From a checkpoint of a small transformer trained on Wikipedia.
Size: 12 layers, 7 heads of 64, MLP 1792 GELU.
Training: a variant of Muon for these matrices, 326M tokens.
MLP neurons of a small language model. Each row is named by its layer, matrix (up: input weights) and neuron, and shows model dimensions 64-127. Each number is 50 + 10 x the weight over its row's rms, rounded and kept within 0 to 99.
Before each neuron's rows, "fires after" lists the tokens most often just before its 100 highest values on Wikipedia text that the model never trained on; "fires on" lists the tokens most often at its 100 highest values on Wikipedia text that the model never trained on.

fires after: ",", " (", " J", "),"
fires on: "born", "ust", " born", " al", "er", "ar"
L4.up880:55 70 55 38 48 49 33 50 54 29 52 47 51 50 31 52 51 59 48 40 59 54 52 48 52 49 62 55 46 66 63 54 44 46 39 51 36 81 57 52 55 39 62 41 32 64 44 43 32 44 52 66 62 60 57 58 44 43 43 50 52 54 51 51

fires after: ",", "3", "16", "4", "iver"
fires on: ":", "°", "p", "7", "6"
L6.up1251:62 53 45 45 51 60 44 51 51 54 44 55 45 68 44 57 60 49 65 38 54 54 43 46 62 63 67 64 53 58 52 45 53 62 67 63 63 46 59 42 44 55 66 61 57 40 45 41 59 43 47 42 48 48 53 51 41 49 56 45 64 46 59 38

fires after: "N", "M", "E", "S", "A", "B"
fires on: ")", ".", "I", "O"
L4.up997:45 45 50 23 50 43 46 39 46 37 42 44 33 39 39 44 43 45 55 49 31 56 51 46 70 54 50 54 45 66 46 59 71 54 67 59 42 47 36 59 50 42 39 51 47 51 36 46 30 57 57 60 34 35 56 49 51 81 46 46 59 54 50 39

fires after: " C", " c", " V", " D", " T"
fires on: "el", "ell", "ult", "le", "l"
L3.up964:57 50 48 56 53 63 52 53 48 40 44 61 52 45 56 45 47 55 52 57 41 51 51 47 46 58 60 60 52 57 80 36 65 66 63 66 43 45 35 31 46 39 39 43 42 58 48 35 43 59 46 63 48 66 41 63 51 47 46 43 57 39 61 31

fires after: "\n", " L", " Frank", ".\n\n", "==\n\n", "===\n\n"
fires on: "|", "op", "ain", " |"
L3.up505:37 58 37 66 57 57 36 41 54 50 50 52 47 41 49 39 52 41 67 54 44 56 55 59 49 66 39 45 40 49 44 65 38 73 55 72 42 42 52 62 49 77 38 37 42 44 38 48 33 59 54 48 32 43 46 51 33 56 54 50 25 45 69 48

fires after: ":", " (", " Sk", ";", " bro"
fires on: "y", " Country", " My", " Lab", "H", "ther"
L3.up459:39 59 63 38 49 62 42 45 55 35 38 47 72 44 47 44 53 43 58 64 43 42 52 49 67 52 43 47 65 51 51 35 41 59 70 38 66 52 58 40 52 50 29 53 38 48 32 48 60 43 62 54 29 62 57 51 46 38 41 46 31 61 52 61

fires after: " f", " F", "av", "eg", "f", "F"
fires on: "r", "or", "u", "av", "ore", "ile"
L3.up844:48 48 47 64 56 61 62 40 53 44 54 43 66 66 47 48 68 33 50 46 63 54 61 53 45 47 55 63 33 40 67 53 40 57 53 49 57 54 58 51 42 66 56 54 67 50 49 72 48 52 63 44 38 57 39 40 59 49 54 27 71 40 36 41

fires after: ",", " of", " the", " that", " to", " in"
fires on: " B", " T", " L", " M", " D"
L4.up110:41 41 65 72 51 65 47 46 38 37 41 63 48 43 45 34 54 51 53 53 35 44 65 46 32 49 37 71 62 45 69 31 25 47 37 36 52 46 51 35 48 51 28 54 48 43 38 46 46 56 47 39 56 47 37 58 53 47 52 54 40 37 68 58

fires after: ",", " al", "ie", ".", "ec"
fires on: " but", " where", "though", " However", "ved"
L6.up906:51 59 54 60 48 51 53 57 47 52 43 52 57 33 32 55 64 25 44 58 75 76 35 39 62 45 38 52 47 51 44 57 37 44 47 55 39 55 57 64 44 59 56 55 53 35 46 55 40 65 58 41 38 42 48 51 58 55 64 60 48 41 46 43

fires after: " ", ",", "201"
fires on: "6", "5"
L6.up327:62 54 41 43 42 48 55 60 40 57 76 46 45 56 43 51 53 64 48 38 44 54 60 32 78 45 31 46 36 51 62 45 44 52 75 45 59 55 56 65 51 44 56 55 57 45 43 43 41 42 63 34 41 46 42 60 29 45 36 37 61 35 63 48

fires after: ".\n\n", "th", "al", " A"
fires on: "==", "h", "le", " |"
L3.up1534:52 38 49 46 46 49 37 55 41 46 39 37 41 43 39 47 45 53 46 44 51 51 50 53 46 67 47 29 37 73 55 30 44 64 52 50 53 50 47 52 63 42 57 33 46 56 42 48 42 44 30 46 39 51 49 50 30 63 48 37 50 50 49 47

fires after: " c", "im", "em", "ens", "c", "in"
fires on: "ell", "ale", "um", "red", "ate", "us"
L3.up1070:41 45 67 47 55 64 62 59 49 63 39 45 48 71 36 57 49 47 51 46 57 53 41 47 56 60 66 48 74 55 48 37 57 48 50 46 58 61 39 48 61 50 40 53 55 40 58 33 53 36 43 62 39 36 53 42 57 55 63 62 56 49 25 44

fires after: " S", "W", " H", " C", " s", " Y"
fires on: "a", "e", "ru", "u"
L3.up996:52 46 50 48 49 56 37 55 38 46 49 54 59 70 58 46 36 50 58 44 36 53 57 51 59 58 62 56 46 53 60 45 46 41 54 41 35 30 54 40 60 61 61 55 44 54 47 26 50 59 51 46 35 37 30 35 45 53 56 51 51 47 60 45

fires after: "ant", " Ch", "and", "it", " I", "ich"
fires on: "es", "z", "l", "id", "it", "in"
L4.up576:52 48 63 32 45 28 58 51 46 40 44 54 53 70 44 69 43 39 51 50 43 59 53 44 51 52 30 36 53 78 52 72 45 75 41 57 51 37 64 48 57 59 48 57 41 56 59 60 52 49 60 46 70 45 45 41 55 60 62 45 57 63 63 63

fires after: " f", "av", " F", " chang", "id", " h"
fires on: " of", "ree", "ed", "or", "-", "ail"
L3.up320:38 52 69 48 48 59 51 53 47 55 46 48 64 69 56 39 25 54 35 53 52 53 58 42 41 53 48 58 38 65 43 65 32 36 73 69 56 61 50 64 46 41 45 50 50 42 60 52 48 39 57 43 55 57 47 42 38 47 60 57 38 50 39 35

fires after: "y", "W", " Y", "L", " the", " L"
fires on: "e", " and", "y", "u", " two", "iv"
L4.up1093:61 51 48 49 52 41 58 65 51 72 48 45 58 40 48 43 51 52 56 76 41 43 74 43 41 68 60 33 33 36 61 48 36 33 52 49 69 63 56 54 55 59 45 56 41 47 51 34 54 63 37 43 49 47 44 41 57 60 40 63 48 47 54 50

fires after: ")", ".", ",", "),"
fires on: " and", "e"
L3.up103:46 44 57 44 49 35 55 58 51 46 54 52 35 51 45 36 71 51 61 47 57 60 47 35 75 46 66 51 48 65 57 62 47 47 34 42 52 55 34 70 38 53 56 60 51 34 47 51 48 51 43 37 53 13 42 46 45 64 47 46 49 61 56 56

fires after: "e", "oin", " O", "ro", "ri"
fires on: "'", "ot", "o", "t", "-"
L3.up843:45 40 37 33 38 50 44 53 51 63 36 47 62 55 49 41 50 73 53 61 46 61 41 55 58 56 61 41 45 55 59 49 60 46 40 59 48 44 57 51 49 60 38 60 47 55 43 43 51 48 61 65 45 31 61 50 43 54 58 70 47 52 50 69

fires after: " M", " F", " K", " J", " E", " L"
fires on: ".", "r", "W", "S"
L4.up1636:45 58 39 51 31 67 49 61 46 45 52 54 50 74 55 44 43 54 47 64 59 47 39 33 50 56 61 69 51 47 58 40 46 42 64 46 72 62 42 74 60 54 60 32 67 51 44 45 44 63 35 51 43 52 58 37 50 33 33 43 81 39 56 47

fires after: " d", " f", " F", "t", " t", " T"
fires on: "un", "u", "ort", "ir", "it"
L4.up288:33 46 41 51 59 36 42 61 59 52 46 39 45 60 61 33 56 42 37 67 53 40 21 40 45 62 44 41 38 55 39 36 68 67 40 57 46 46 49 47 49 45 45 55 66 44 44 37 56 44 44 45 55 47 38 56 47 62 74 53 46 41 64 53

fires after: " ", "201", "1", "197", "200"
fires on: "9", " add", "ick"
L3.up12:50 51 53 65 63 57 59 40 48 37 63 46 49 45 57 53 55 48 43 45 41 31 34 55 61 56 48 51 60 27 35 29 47 64 50 42 78 53 36 58 57 34 70 60 45 59 44 53 39 42 54 42 56 47 35 41 51 64 48 73 44 51 53 49

fires after: "e", " them", "r", "u", "i", "y"
fires on: "'", "s", "st", "ing", "-", "ant"
L6.up841:62 55 37 64 68 47 52 32 50 58 39 52 46 44 49 48 53 43 59 23 46 68 50 41 56 58 45 50 51 54 53 51 59 29 65 56 54 41 49 41 53 52 42 44 44 28 41 59 55 51 66 56 59 70 53 46 73 38 39 54 42 52 34 39

fires after: " s", " S", "art", " A", "av", "B"
fires on: "quad", "ff", " aff", "el", "ing", "ale"
L3.up1210:48 44 54 50 47 41 54 57 39 50 36 30 62 48 33 65 53 54 65 52 57 71 58 45 26 37 34 39 52 41 51 55 50 47 69 49 48 41 44 40 31 46 41 29 43 48 65 63 55 54 67 53 40 38 61 76 46 58 64 37 48 59 28 38

fires after: "W", ".", " t", " T", "B", "G"
fires on: "e", "re", " there", " There", "l", " fe"
L3.up368:54 46 55 70 46 30 41 71 46 50 52 61 50 55 42 59 37 48 47 50 59 51 61 34 37 56 45 62 50 35 62 36 56 54 55 34 54 46 66 37 50 55 56 58 43 47 45 62 46 39 41 44 56 54 49 42 63 54 57 69 59 54 66 44

fires after: " b", " av", " o", " B", "che", "op"
fires on: "ul", "ody", "l", "-", "ail", "rough"
L3.up46:50 62 54 50 60 45 45 56 40 51 46 49 52 56 54 41 45 67 46 38 53 47 48 46 64 54 48 55 60 68 31 59 53 66 38 59 57 61 62 56 72 59 39 43 63 45 36 41 43 40 40 48 63 32 55 57 50 30 47 42 50 56 48 41

fires after: " c", " C", " P", " M", "C", "ag"
fires on: "and", "ast", "ow", "z", "ind"
L4.up372:52 53 44 41 58 44 38 52 49 59 48 39 49 34 57 48 58 48 56 59 37 43 59 63 41 43 42 43 45 43 66 43 59 40 55 60 61 58 51 67 33 62 54 53 53 45 52 63 58 46 46 45 80 59 39 35 38 60 58 51 52 56 54 38

fires after: " M", "′", " P", " S"
fires on: "os", "ov", "us", "ous", " mov"
L3.up1173:43 50 36 54 40 57 61 37 60 46 73 20 50 43 52 26 50 42 54 36 67 54 54 32 39 56 49 46 53 62 37 35 44 53 39 40 55 44 51 62 42 52 49 40 53 60 53 46 46 58 52 54 44 52 45 50 30 53 40 50 53 56 55 68

fires after: "ri", "°", " T", " D", "ath"
fires on: "ig", "ath", "l", "ill", "00", "0"
L3.up211:50 45 65 33 61 47 43 45 59 44 62 54 49 54 50 44 58 37 52 59 54 58 56 38 46 49 43 59 45 50 66 38 52 62 45 52 60 48 56 64 69 43 59 50 44 40 48 37 51 48 39 39 43 61 43 49 39 46 75 50 28 56 33 55

fires after: " m", " s", " v", " M", "C", "^{"
fires on: "om", "ov", "i", "arri", "ight", "ust"
L3.up1142:37 61 46 57 39 39 46 37 45 32 51 61 54 39 40 42 51 61 49 45 41 36 45 56 41 49 57 56 51 54 60 52 52 54 51 24 51 45 50 54 56 46 58 56 65 55 58 67 57 46 64 37 59 51 42 64 33 55 55 51 42 54 49 42

fires after: "3", "\n", " gu", "o", "4", "\""
fires on: ":", "itar", "el", " in"
L4.up1018:60 54 41 40 53 52 60 73 60 50 36 41 47 48 52 45 40 36 46 39 72 54 78 33 58 49 55 67 58 42 33 40 36 51 41 71 40 63 60 45 53 40 43 65 48 44 68 51 32 47 63 42 53 58 52 64 55 48 46 66 43 57 72 71

fires after: " al", " v", " Al", " Ant", " V", "iv"
fires on: "-", "ice", "on", "ate", "an", "elf"
L4.up0:44 47 47 51 61 55 41 58 57 48 51 42 25 63 50 54 35 73 58 41 41 48 57 49 42 56 52 48 58 56 59 30 48 54 60 42 60 50 63 74 45 52 26 36 60 63 58 50 35 56 46 61 46 43 62 53 62 43 32 62 61 43 65 53

fires after: " F", "'", " f", " ", " C", " N"
fires on: "ve", "ern", "es", "if", "e"
L3.up1277:50 66 53 49 38 30 61 47 46 33 53 44 55 45 41 51 36 42 48 37 48 50 43 67 48 50 49 56 59 56 55 49 39 41 50 53 44 45 46 46 58 72 49 62 36 60 44 28 44 57 40 43 55 65 47 56 54 40 59 53 47 46 53 46

fires after: "\n", "stitute", "artment", "useum", ";\n"
fires on: " of", "-", " and"
L6.up277:49 39 46 43 54 38 44 67 58 60 35 60 56 54 34 54 27 51 45 56 46 55 35 36 52 67 47 59 50 57 48 34 64 43 40 61 54 52 59 49 30 36 74 38 50 68 45 36 49 40 55 62 55 60 67 68 64 57 57 36 48 55 40 42

fires after: " F", " f", "F", "T", "it"
fires on: "r", "ort", "air", "ess", "P", "er"
L4.up1021:52 47 47 45 56 44 61 41 48 58 65 58 41 59 57 49 58 46 52 41 47 60 45 38 53 63 32 49 55 43 50 56 50 32 62 59 42 41 49 46 43 65 60 52 71 52 51 51 35 28 34 69 40 51 32 37 59 56 52 42 63 43 64 55

fires after: "'", "m", "r", "e", "a", "l"
fires on: "as", "ve", "ig", "g", "id"
L4.up158:61 57 64 63 52 34 54 57 40 46 63 62 55 64 57 44 41 55 55 63 65 63 63 45 52 56 60 52 41 51 34 68 54 40 45 38 42 60 57 46 60 37 56 43 54 37 50 51 46 46 61 51 64 58 49 67 49 55 72 53 52 63 25 57

fires after: " |", " ", " of", " on", " at"
fires on: " ", "1", " W", ":", " N"
L4.up850:71 39 40 55 41 40 61 30 41 51 46 56 53 37 54 51 62 59 64 53 57 45 48 44 48 54 58 60 60 48 51 43 46 43 57 53 70 55 58 48 51 58 41 68 38 51 48 35 52 59 64 41 52 48 46 50 73 46 43 49 64 46 45 45

fires after: "E", "O", " d", "A", " E", " D"
fires on: "R", "E", " ele", "L", "le", "aly"
L4.up951:49 45 42 50 58 52 55 65 63 67 55 55 53 65 50 39 38 63 47 56 64 45 46 43 47 39 50 53 58 48 36 51 40 46 54 69 47 62 69 59 48 36 37 42 57 59 47 58 54 50 46 44 60 72 40 40 44 48 61 41 54 59 67 47

fires after: " B", "re", "ar", " Ch", "ip", " M"
fires on: "as", "ig", "v", "ch", "are", "ole"
L4.up1311:43 48 38 52 57 56 51 52 41 53 58 48 67 43 54 46 57 56 43 46 57 30 42 56 39 46 51 49 51 55 56 47 46 34 49 37 40 42 63 58 48 42 56 37 59 62 63 43 51 55 40 43 33 35 40 60 56 54 44 63 38 43 59 56

fires after: " J", "r", "ch", " Gu", "l", " an"
fires on: "am", "ish", "t", "b", "m"
L3.up400:58 49 48 51 49 34 48 40 42 45 43 57 63 45 46 48 70 47 53 48 63 58 59 58 49 41 54 62 49 52 52 35 36 33 53 35 55 50 50 46 50 41 58 47 44 54 45 48 37 61 26 42 54 40 41 61 41 42 61 55 50 44 43 58

fires after: " N", ",", " B", " in", "oc"
fires on: " which", "ic", " what", "et", "als", "t"
L4.up1693:58 57 44 31 49 37 41 59 59 37 37 55 54 52 44 51 32 43 32 56 34 49 45 60 68 45 50 56 40 49 49 40 54 60 52 43 57 47 42 38 74 42 45 57 63 41 44 44 48 68 48 40 26 47 55 29 47 45 47 49 52 47 56 50

fires after: "g", " he", " K", "ut", "end"
fires on: "ar", "av", "l", "ak", "and", "as"
L4.up1133:47 57 39 32 35 39 61 54 54 61 56 55 47 32 58 62 61 60 48 46 43 47 44 48 48 35 40 54 52 61 53 63 59 53 44 20 30 62 42 48 38 62 47 59 48 40 52 48 56 55 48 46 62 65 37 42 56 61 58 36 54 68 56 52

fires after: " F", " comple", "if", "F", " t", " W"
fires on: "ier", "ted", "or", "y", "in", "red"
L3.up337:39 49 58 46 57 59 50 58 42 54 52 58 52 57 47 53 50 52 61 49 29 49 42 57 50 44 56 50 73 49 48 61 61 65 61 41 60 57 26 41 49 79 35 47 42 50 49 57 57 55 45 45 41 59 48 78 63 57 55 73 64 66 38 42

fires after: " R", " D", " Ar", " p", " a", " rec"
fires on: "m", "ot", "ens", " sign", " cont", "im"
L4.up1755:47 48 55 49 66 65 48 44 49 36 53 60 66 46 54 49 61 60 36 53 56 52 52 65 56 43 37 56 45 36 55 42 59 46 53 57 34 24 38 55 53 33 45 53 33 42 56 66 54 58 42 58 47 37 52 75 55 32 52 32 58 62 54 35

fires after: " l", " cl", "at", "it", " larg", "m"
fires on: "ost", "est", "her", "ose", "ter"
L3.up813:40 56 54 46 58 56 53 43 45 51 47 37 48 48 53 57 42 70 42 65 46 52 66 46 57 63 62 58 55 39 58 50 52 56 39 56 48 32 42 66 26 53 59 55 60 62 69 56 46 42 36 43 33 28 46 58 48 47 34 37 64 65 39 55

fires after: " w", "p", "W", " W", " st", " b"
fires on: "on", "ill", "hen", "ay", "and", "ood"
L3.up1495:58 36 33 49 68 44 48 54 37 50 27 59 53 44 48 60 41 36 50 65 53 53 42 57 67 54 55 57 44 45 37 37 50 44 51 71 48 40 56 45 39 55 53 61 41 46 47 30 45 44 40 68 73 55 55 45 40 49 45 53 51 42 58 55

fires after: " F", " f", " in", ".", " (", " ex"
fires on: "re", "r", " fre", "60", "le", "tern"
L3.up110:41 62 45 44 52 47 50 57 44 62 53 77 43 47 41 39 48 53 31 51 54 32 31 64 29 60 50 53 57 50 59 58 41 63 56 46 52 49 62 69 49 53 62 52 58 43 34 38 27 64 33 54 40 40 44 56 62 37 53 56 51 36 65 50

fires after: " C", " E", " T", " O", "E"
fires on: "el", "b", "c", "ur", "le", "l"
L4.up651:43 45 49 57 57 47 46 42 50 45 53 36 54 55 47 53 50 70 34 50 33 53 50 55 62 59 64 64 46 64 60 41 77 57 48 61 54 67 73 46 47 48 37 45 38 46 50 30 52 72 53 51 35 45 47 46 41 55 34 60 68 56 51 37

fires after: " elect", ".", "s", "ic", "us"
fires on: "y", "ro", "ric", " By", "l", "r"
L4.up279:61 31 64 37 60 42 42 45 58 45 48 41 34 54 55 61 55 58 50 44 46 50 54 70 34 48 60 64 52 44 45 50 45 36 61 58 53 47 52 63 69 41 58 53 30 52 78 50 31 48 52 44 59 40 71 41 43 48 34 46 59 43 58 37

fires after: ",", " H", " At", " or", " south"
fires on: "l", "ig", "ap", "w", "9", "O"
L3.up322:61 60 55 57 65 57 60 51 57 43 40 61 41 61 48 50 45 49 62 42 43 45 51 37 45 52 46 49 41 65 51 46 48 57 58 40 58 46 37 47 42 43 50 72 63 33 50 48 34 55 32 54 44 41 57 46 61 31 35 67 74 64 57 53

fires after: " r", " d", "r", "um", " A"
fires on: "h", "ish", "oc", "ru", "ural", "ights"
L3.up1741:66 66 47 46 58 51 43 57 39 42 37 59 65 58 35 31 40 65 48 47 47 58 59 66 48 39 35 35 49 43 55 55 53 38 48 41 42 40 46 69 64 41 53 56 43 57 54 40 50 58 40 52 53 53 47 59 46 54 62 35 58 46 43 65

fires after: " L", " l", ".", " b", " min", "res"
fires on: "ul", "oss", "m", "uc", "ow", "os"
L4.up376:50 49 43 36 41 66 69 62 52 48 68 47 60 66 49 47 44 48 46 53 44 48 57 44 54 66 58 64 39 23 42 53 58 50 56 44 60 71 67 35 25 46 44 58 45 68 46 42 56 58 40 50 47 55 45 59 55 49 37 39 63 47 56 45

fires after: "ap", " v", " V", " B", " b", " p"
fires on: "o", "i", "ow", "u", "ess", "ig"
L3.up378:37 58 50 49 39 44 43 41 54 44 47 35 59 55 33 74 42 36 55 42 58 65 57 51 73 45 34 47 48 47 49 44 56 56 33 37 58 43 50 46 51 55 50 65 64 58 58 42 48 50 55 48 59 66 56 47 37 40 56 50 53 48 53 71

fires after: " O", " out", "per", "c", "enn", "O"
fires on: " of", "per", ":", "ut", "ation", "es"
L3.up1496:27 35 62 55 42 40 56 60 52 62 60 57 52 48 48 45 58 48 48 55 46 58 41 60 39 62 51 43 69 18 62 59 50 53 49 58 61 46 64 40 65 63 49 42 58 58 34 49 55 72 52 58 41 26 34 21 56 59 63 70 54 40 35 47

fires after: " ", "ater", "ul", "urn", "|", "or"
fires on: "6", "ial", "let", "le", " Total"
L3.up1384:40 60 54 41 33 74 53 62 64 56 51 49 61 62 56 32 41 59 60 47 42 51 42 43 58 58 57 58 59 48 39 39 42 44 72 60 56 48 43 45 58 57 49 40 51 53 48 61 39 52 58 36 39 54 40 58 36 52 50 54 65 42 43 67

fires after: "oc", "c", "ic", "s", " P", " h"
fires on: "y", "ro", "ow", "er", "he"
L3.up1735:59 57 47 64 76 48 33 43 36 58 47 49 50 37 43 64 63 39 47 57 59 29 56 49 42 44 40 47 45 52 36 58 43 45 50 60 54 43 54 49 58 64 58 53 49 38 46 43 48 45 63 59 61 47 65 41 53 56 34 66 52 41 57 40

fires after: " A", "al", " c", "A", "ect"
fires on: "c", "ell", "ys", "z", "ic", " D"
L4.up1790:57 25 60 66 33 41 46 60 54 55 49 31 40 48 42 50 50 52 67 68 58 43 63 72 52 33 46 38 52 50 70 36 53 67 59 60 55 34 39 61 60 50 53 59 44 41 39 54 67 43 42 45 60 57 46 36 56 48 47 50 55 61 41 56

fires after: "ap", "y", " S", "h", " I", "ah"
fires on: "o", "cl", "att", "ed", "ar"
L4.up1378:46 46 50 64 65 60 56 57 44 51 47 56 51 67 31 50 47 61 55 41 52 54 54 62 51 55 42 49 42 57 58 54 46 72 54 23 58 54 55 44 40 42 51 55 53 56 51 63 57 49 54 52 67 48 44 44 58 39 61 51 51 49 53 54

fires after: "ot", " Sport", " P", " p", "ut", " R"
fires on: "s", "ent", "eg", "ear", "st", " be"
L3.up1264:57 45 39 59 56 42 55 54 54 25 60 40 72 64 38 48 42 40 69 39 49 54 30 43 53 41 44 54 55 61 52 45 38 51 72 60 62 39 47 55 45 47 27 61 67 47 53 52 39 40 48 35 47 50 47 37 48 60 38 42 56 58 59 47

fires after: " Ch", " O", " J", " B", " Pl"
fires on: "od", "ur", "ld", "l"
L3.up1630:38 51 43 54 56 45 67 30 37 53 40 40 58 59 46 56 44 56 64 51 51 53 66 58 58 34 50 54 57 59 48 34 70 36 55 41 48 53 59 47 62 53 34 55 40 49 67 54 48 66 51 58 43 40 60 45 53 59 38 74 65 42 43 40

fires after: " G", "le", " contin", " de", " m", "and"
fires on: "il", "oin", "ued", "ep", "el", "ov"
L4.up1343:48 56 46 45 41 69 43 51 48 52 46 74 46 55 51 37 60 55 47 47 42 47 23 56 35 36 51 56 57 54 41 63 38 33 59 69 57 44 47 48 41 50 39 45 55 42 39 32 36 50 58 51 36 57 44 72 43 62 54 40 43 65 33 33

fires after: " f", " F", " New", "E", " E", " In"
fires on: "il", "ail", "el", "c", "s", "ed"
L3.up1368:60 55 44 51 46 52 42 51 51 60 41 51 47 63 59 40 52 33 52 37 38 29 69 48 54 56 61 45 31 49 52 39 44 49 65 54 44 58 50 49 50 40 31 43 50 44 54 55 38 49 58 48 59 49 43 36 35 55 49 52 53 51 61 41

fires after: " L", " S", " s", " l", " W"
fires on: "os", "ab", "inn", "il", "ov", "ust"
L3.up1044:56 48 41 35 41 56 63 40 64 47 38 36 56 41 40 41 46 58 37 44 56 46 46 49 49 45 54 50 50 38 49 42 42 39 54 44 73 60 51 50 40 58 47 49 58 38 40 44 50 49 59 43 45 56 71 56 44 53 56 48 49 64 72 68

fires after: " ", ".", " s", " |\n"
fires on: "201", "200", "2", "|", "ul"
L6.up965:40 44 48 65 57 44 50 36 45 62 55 54 53 44 55 52 70 56 56 39 57 65 37 68 48 62 55 44 39 55 35 37 57 54 39 28 42 59 48 47 55 52 55 49 52 48 50 47 47 42 38 60 59 56 53 59 42 64 37 58 49 40 26 52

fires after: " ", " P", " M", " N", "ad"
fires on: "and", " |", "ow", "d", "9", "ld"
L3.up1270:60 59 60 50 62 49 58 30 56 49 50 32 57 41 44 33 55 44 65 60 55 39 32 55 43 74 59 44 53 44 56 50 52 61 66 67 52 64 51 58 50 37 30 44 34 45 52 66 51 45 46 63 60 56 34 40 47 55 55 42 53 58 37 40